config.yaml
head_dim: 32
intermediate_size: 832
norm: "rmsnorm"
norm_eps: 1e-06
qk_norm: false
parallel_block: false
init_std_up: 0.0539
schedule: "wsd"
batch_tokens: [8192, 16384, 24576]
dataset: "wikipedia_en"
MLP neurons of a small language model. Each row is named by its layer, matrix (gate and up: input weights; down: output weights) and neuron, and shows model dimensions 96-159. Each number is 128 + 24 x the weight over its row's rms, rounded and kept within 0 to 255. A neuron's up and down rows have the sign that makes its largest values positive.
After each neuron's rows, "fires before" lists the tokens most often just after its 100 highest values on Wikipedia text that the model never trained on.

L2.gate562 [132 150 128  60  97 144 142 137  94 157 132  87 113 124 150 110 158 127 118 120 175 133 104 102 156 111 138 148 139 131 110  67 109 134 143 196 108 161 140 129 143 186 150 144 123 124 117  94  89 118 131 128 138 105 111 124 159 122 117 145 110 151 137 153]
L2.up562 [135 165 133 141 102 100  90 146 110 142 132  98 129 160 137 107 100 106 113 139 109 123 106 146 170  74 114 159 162 202 106 132 122  71  97 132 126 147 134 136 132 166 125 101 108 112 155 154 142 111 153 120 127 102 105 141 143 113 109 149 153 101  82 130]
L2.down562 [109 102 144 144 151  98 176 133 167  83 140 125 143 121 144 130 118 136 201 117 133 141 126 110 134 147 152 113 137  83 140 161 106 169 123 124 141 124 135 153 158  73 160 135 149 147 150 116 167 142 110 110 143 151 143 128 153 129 159 113 132 148 190 105]
fires before: " ", "\n", " −"

L2.gate389 [153 127 110 124 128 105 140 142 118 127 143 108 132 134  80 128  96 107 130 187 110 154 122 146 156 128 146 149 118 131 146 129  96 109 126 149 114 100 108  97 163 125 140 116 139 151 163  98  99  77 136 169 143 102 113 137 131  93 130 181 149 135 114 117]
L2.up389 [110  98 116 116 119 139 140 108 131 112 114 104 111  90 141 123 118 111  87 114 145 133 121 149 124 137 117 110 148 104 155 103  89 168 126 127 104  88  81 122 127 131 125 153 107 146 119 149  81 143 145 112 169 158 128 111 103 144 161 118  80 141 137 160]
L2.down389 [133 173 174 104 123 113 160 150 146 148 113 129 123 106 111 132  98 114 164 124 131 121 121 168 139 146 126 159  97 125 118 170 144 104  97 163 139 148 122 106 123  98 125  98 143 145 164 141 163 101 135 137 123 140 151 113 136 138 121 121 117 114 153 117]
fires before: " |", "–", ",", "."

L2.gate823 [165 115 105 137 118 144 123 179 151 132 112 147 117 160 127  92 154  72 119 127 143 158 133 128  98 143 106 116 153 108 159 109 129 156 145 130 126 111 130 144  81 113  97 109 131 186 158 140 122 137 177 129 131 134 148 162 132 130 136  74 122  81 110 132]
L2.up823 [107 120 122 123 110 133 112 144 149 117 134 102  95  90  88 114 144  80 142 105 115 149 136 134  65 142 186 115 165 149 163 116 158 120 181 103 134 117 136 138  85 130 141 137 159 151 140 122 163 152 124 122 132  88 149 116 123 118 113  70 108 122 164 128]
L2.down823 [143 182 145 134 108 121 151 183 131 127 139 125 121  99 106 131 105 158 182 132 139 116 126 129 147 143 140 102  93 114  88 194 123 129 130 132 115 125  85 121 142 142 133 118 127 167 128 133 115 103 137 148 120 125 127 170 145 121 135 111 132  89 122 107]
fires before: " ", ","

L2.gate112 [ 87  79 128  82 106  99 130 131 147 154 157 124 136 107 143 121 121 122 126 112 131  92 152 153 123 125 172  91  96 117 135 152  85 134 139 131 130 119 114 115 133 104 112 190 177 119 119 137 160 149 131 156 136 133 110 124 132 125 123 122 134 114 135 153]
L2.up112 [128 103 119 105 107 138 111 127  97 180 150 128 103 117 140 107 146 104 180 148 133 134 154 121 183 109 152  74 105 113 143 133 125  65 160 105 130 181  91 143 158 139 117 148 125 110  83 115 127 106 101 125 165 145 159 161 117 118 100  90 111 123 117 137]
L2.down112 [153 175 149 137 137 123 144  97 133 104  83 101 117 140 105 145  79 117 111 101 179 108 143 158  83 161  94 147 181 155 176 113 112 152 137 134 148 125 143 100 144  98 139 121 131 102 114 118 146 121 133 109 129 146 136 151 134 121 141 161 123 142 114 139]
fires before: "s", "m"

L2.gate462 [110 117 109 146 123 116 126 102 147  97 134 135  93 180 140 108 122 160 116 143 121 119  95 110 118 136 141 137 130 125 155 126 103 150 103 129 105  87 123 132 133 130 128 111 142 110 141 115 134 142 148  91 131 104 135 111 168  97 143 113 108 127 103 143]
L2.up462 [117 135 107 140 118 108 144 130  96  83 155 188 106  78 155 115 141 126 139 163 114  99 114 101 128 123 118 116  87 114  85 169 107 142 117 107 114 118 142 122 168 161 100 105 122 130 112  97 131 128 147 137 135 124 150 142 139 125 132 138 100 184 105 116]
L2.down462 [140  99 113 164 114 125  97 109 177 118 165 139 128 157 138 183 159 134 131 137 133 151 184 156  93 145 174 127 155 104 127 115 123 117 170 118 108  94 130 137 151 103 129  92 170  73  88 125 183 125  72 118 142 128 150 125 119 124  88 128 103 113 115 105]
fires before: " on", " in", " by", " at", " "

L2.gate759 [ 79 120 101  98 153 124 120 137 147 132 119 106 125 147 138 125 173 100 116 138 202 102 109  97 109 120 147 123 146 144 136 119 160 161 107  93 124 190 120 141 130 170 110 167 135 110  99 118 134 149  93 107 135 121  98 185 137 110  99 157  94 130 131 125]
L2.up759 [131 128 155  99  79 147 101 127 139 100 123 153 140 101 123 175 123  92 127  76  95 123 107 122 122 112 149  81 150 169 168 150 121 165 133 121 125 124 101 145 110  88 130 142  88 108 139 172 139  85 108 166 117 104 124 130 120 111  99 111 144 146 153 105]
L2.down759 [ 88 102 131 157 121 140 131 112 158 152 167 136 104 116  99 125  98 109  81  84 143 124  92 152 116 126 153 116 135 123 113 138 154 136 105 164 106 101 134 128 133 160  93 144 172 102 108  98 105 145 111 105 175 130 173 157 133 137 126 166  91 154 117 126]
fires before: " |", ".", "–", "1", "-", " /"

L2.gate803 [147 101 139 108  96 110 103 113 135 168 129 146 132 161 137 136 121 132 132 111 131 165 162 154 120 101 118  59 138 173 128 145 168 131 106 100 116 126 108 145  96 101 114 179 141 111 146 167 145  79  83 103 132 143 134 156 132 132 120  85 134 120 110  88]
L2.up803 [132 149 124  88  97 136 129 144 152 108 152 106 113 141 117 120 129 150 118 114 147 131 110  99 138 100 128 123 189 126 164 139 106 137 128 133 125 108  89 139 124 145 137 138 150 153 116 114 172 136 156 169 125 108 120 123 154 186 147 105 142 149  93 112]
L2.down803 [191 135 118 152 152 162 154 108 145 170 111 158 111 104 150 132 144  99 128 110 128 142 110 165 141 161 145 108  92 135 154 133  74  69 153 105 112 158 107 101 133 108 106 119 115 122 153 161 124 163 132 100 159 126 128  97 114 123  95 131 121 166 146 116]
fires before: "1", "0", "2"

L2.gate133 [114 115  76 124 149 109 132 125  96  95 120 104 102 142 119 168 119 148 126 137 141 150 111 180 102 141 165 111 111  90 154 144 129 159 184 139 121 105 104 121 125 131 162 114 121 141 162 156 155 116 150 156 159 125  89 173 140  86 111 151 117 162 139 112]
L2.up133 [145 129 129  80 106 158 112  89  93  96 139 135  70 141 140 118 134 168  85 122 172 124 152 151 142 105 151 134  97 125 134 113 154 146 130 151  94 111 123 171 138  97 160 158 143 130 127 126 100 151 191 121 135 118 127 103 146 142 149 122 124 117 123 148]
L2.down133 [127 115 136 130 160 139 156 146 110 146 108 137 119 109  92 155 131 128  87 121 116 130 125 136 144 131 161 132 117  99 135 152  99 131 133 107  76 130 106 142 110 154 118 154 127 130 184 127 132 115 106  82 148  91 141 123 116 123 105 123 120 127 131 142]
fires before: "0", ","

L2.gate722 [152 118 140 115 154 149 145 139  96 150  75 124 117 148 118 125 132 166 115 175 114 105 141 147 138 126 120 158 119 138 142 101 120  95 109 161 115 112 141 132  93 139  89 160 112  89 138 157 129 121 133  86 163 121 106 121 132 121 130  81  92 123 146  56]
L2.up722 [152 131 161 159 111 102 136 160 110 101  90 119 104 134 135 117 157 122 136 152 164 150 127 113 153  85 177  95 160 142 146 127 147 116 108  99 134 174 178 145 138 180 130 100 105 117 156  91 120 112 135 132 103 139 104 133 154 135 124 139 134 118 112 133]
L2.down722 [128 148 123  91 114 162 128 114 131 107 143 173 110 125  96 130 103 102 138  81 137 108 133 137 129 134 125 175 116  92 129 130 127 143 170 147 155 149 172 124 132 111 107 109 124 162 132 108 165 134 126 123 154 158 138  92 119 150 147 125 141 123 146 131]
fires before: "2", "0", " ", "7", "5", "1"

L2.gate444 [139  88 124 138 129 107 137 116  92 141 130  74 124 124 139  99 141  88 111 122 100 134 136 147 108 174 117 121  70 135 123 116 136  86  98 144 151 135  79 109 109  96 155 133 113 153 153 130 160 106 136 118 107 156 145 112  92 115 123 100 138 117 179 131]
L2.up444 [145 124 142 139 100 135 118 115 128 184 150 117 142 110 130 108 155 144  68  62 122 183 124 151 114 157 116  79  94 142 142 117 151  45  96 145 128 139  91 129  92 129 141 154 120 110 107 127  98 129 129 109 136 116 150 131  94 162 108 115 104 151 143  94]
L2.down444 [ 88 139 122 108 149 124 142 141 118 102 152 130  90 118  87 133 114 147 143 129 136 129 160  82 136  77 122 137 148 117 105 113 135 202 145 121 116 119 180 175 157 149 135  81 126 166 138 124 159  99 178 136 122 146 109 142 119 112 147 124 130 101 143 182]
fires before: "9", "8", "0", "7", "5", "1"

L2.gate729 [170 158 135 107 121 117 101 165 110 124 150 124  76 164 158 118 142  65 107 158 148 150 136 118  99 139  95 156 166 175 158  70 108 118 101 115 142 167 169 127 103 145 152 142 118 140  78 115 146 146 152 120 127 141  99 142 132  88 124 143 152 110 120 125]
L2.up729 [143 168 148 115 112  89 119 165 113 115 166  98  98 120 176 136 144  65 114 158 141 131 152 124 109 157  93 115 170 167 140 100 133 107 136 133 178 144 150 131 142 115 135 138 138 130 102 131 121 149 136 103 117 146 130 107 157  89 126 175 157 108 136 123]
L2.down729 [111  88 119 127 120 117 118 118 150 127 141 163 174 135 119 106 120 158 163  89 146 104 124 130 124 120 142 113 121  80 122 165 147 153 162 141 131 102 102 170 131 119 111 132 136 144 168 104 111 143 133 133 175 130 149 127  79 154 115 111  83 146 172 146]
fires before: " ", "\n", " |", " −"

L2.gate451 [113 136 102 157 128 136 130 106 127 111 141  87 155 155 123 115 112 125 131 167 136 174 159 111  72 156 134 156 123 153  91 131 118 145 136 141 143 142 103 114  82 151 115 124 101 139 157 122 103 160 134 114 123 137  83 123 143 161 131 103 142 116 153 150]
L2.up451 [ 98 125 146 124  91  99 124 127 138 116 138 157 123  85 165 119 166 152 151 141 138 110 129 133 138 147 117 140 128 118 183 142 143 119 128 149 139 155 150 155 172 152 164 121 149 137 118  87 122 139 153  94  99  83 132  97 138 146 117 131 108  90 146 135]
L2.down451 [120 116 152 133 143 134 107 107 135 136 113  92 134 141 132 150 130 104 155 101 127  85 141 134 117 108 144 153 113 127 125 137 131  87 105  78 115 123 104 112 126 148  97 130 117 187 160  89 140 143 102 143 121 132 123 118 120 115 147 114 119 105 138 155]
fires before: "\n", "---|---|---|---|", " "

L2.gate406 [165 135 144  96 127 114 167 146 116  98 114  98 127 133 139 100 122  85 154 154 118 136 144  84 101 125  83 115 151 159 139 128 133 146 131 115 161 157 133 147 143 135 121 129  95 147 121 140 165 116 171 115 154 182  82 114 132  87 138 103 126 125 129 145]
L2.up406 [145 118 140 120 130 159  99 136  85 110 138 161  99 142 166 134 154 139  78 124 176 126 110 137 120 133 129 139 137 128 163  88  59 113 127 135 133 121 163 154 125 137 155 170 142 121 106 145 153 138 151 126 100 148 111 151 126 134  81 108 102 137 153 149]
L2.down406 [ 99  93 145 131  87 106 162 127  90 128  97 138 172 161 129 136 129  88 207  88 167 127 110 149 144 168 112  85 132 122 136 162 129 126 136 149 141 134 124 135 109 155 124 123 128 124 133 124 142 137 117 168 151 132 121 124 106 143 148 116 149 135 119  85]
fires before: " ", " the", " an", "\n", "0"

L2.gate392 [125 122 116 115 111 145 107 165 130 140 132 121 174 140 110 113 114 156 149 122 141 147 142 140 146 110 109 115 123 146 160 125 113  96 115 164 140 143 132 148  96 114 132 132 150 128 133 127 151  87 175 126 135 146 120 177 135 124 129 110 171 137 119 103]
L2.up392 [112 147 169 159 114 134 108  99 112 127 118 143 122 161 116 149 181 121 160 134 127 131 134 133 119 165  60 112 174 135  94 102 101 136 143 100 153 122 141  97 131 103 183 143 119 137 128 160 143 113 155 127 106 183 121  97  97 179 168 138 189 135 163 129]
L2.down392 [153 114 120 152 130 176 125 104 154 125 153 154 108 136 175 106 133 149 116 131 160 173 100 144 127 143 121 112 133 151 139 127 100  92 130 142 127 168 151 160 105 118 141 147 113 145 116  91 168 112 125 136 139 117 180 134 166 146 105 133 129 118 146 109]
fires before: ".", " |", ";", ",", "5", "\n"

L2.gate812 [176 132 136 139 135 144 150 157  96 134 122 133 106  95 154 167 114 128 111 115 123 121 157 131 155 120 134 157 119 102 157 122 135 149 120 120 126 138 137 165 136 120 109  60 115 104 148 134 130  83  97 133 126 131 116 114 104 137 101 117 155 136  87 158]
L2.up812 [127  76  96 168 136 101 111 135 104 114  95 135 124 143 126 145 108 130 136 114 146  95 150 155 152 112 135 107 115 118 146 121 114 158 174  76 122  98 148 164 107  80  89 100 103 117 126 153 103 128  99 117  90 115 109 126  83 147 145  41 140 144 171 120]
L2.down812 [120 172 129  78 134 117 161 129 131 131 142 113 148 120 179  95 128  98 114 115 111 118 130  97 101  98 113 163 137 133 110 116 127 133  96 164 133 149 111 104 130 177 145 160 132 128 116 104 110  97 162 127 167 159 151  93 139 111 119 172  92 144 109 133]
fires before: "\n", " |", " and", " ", " is"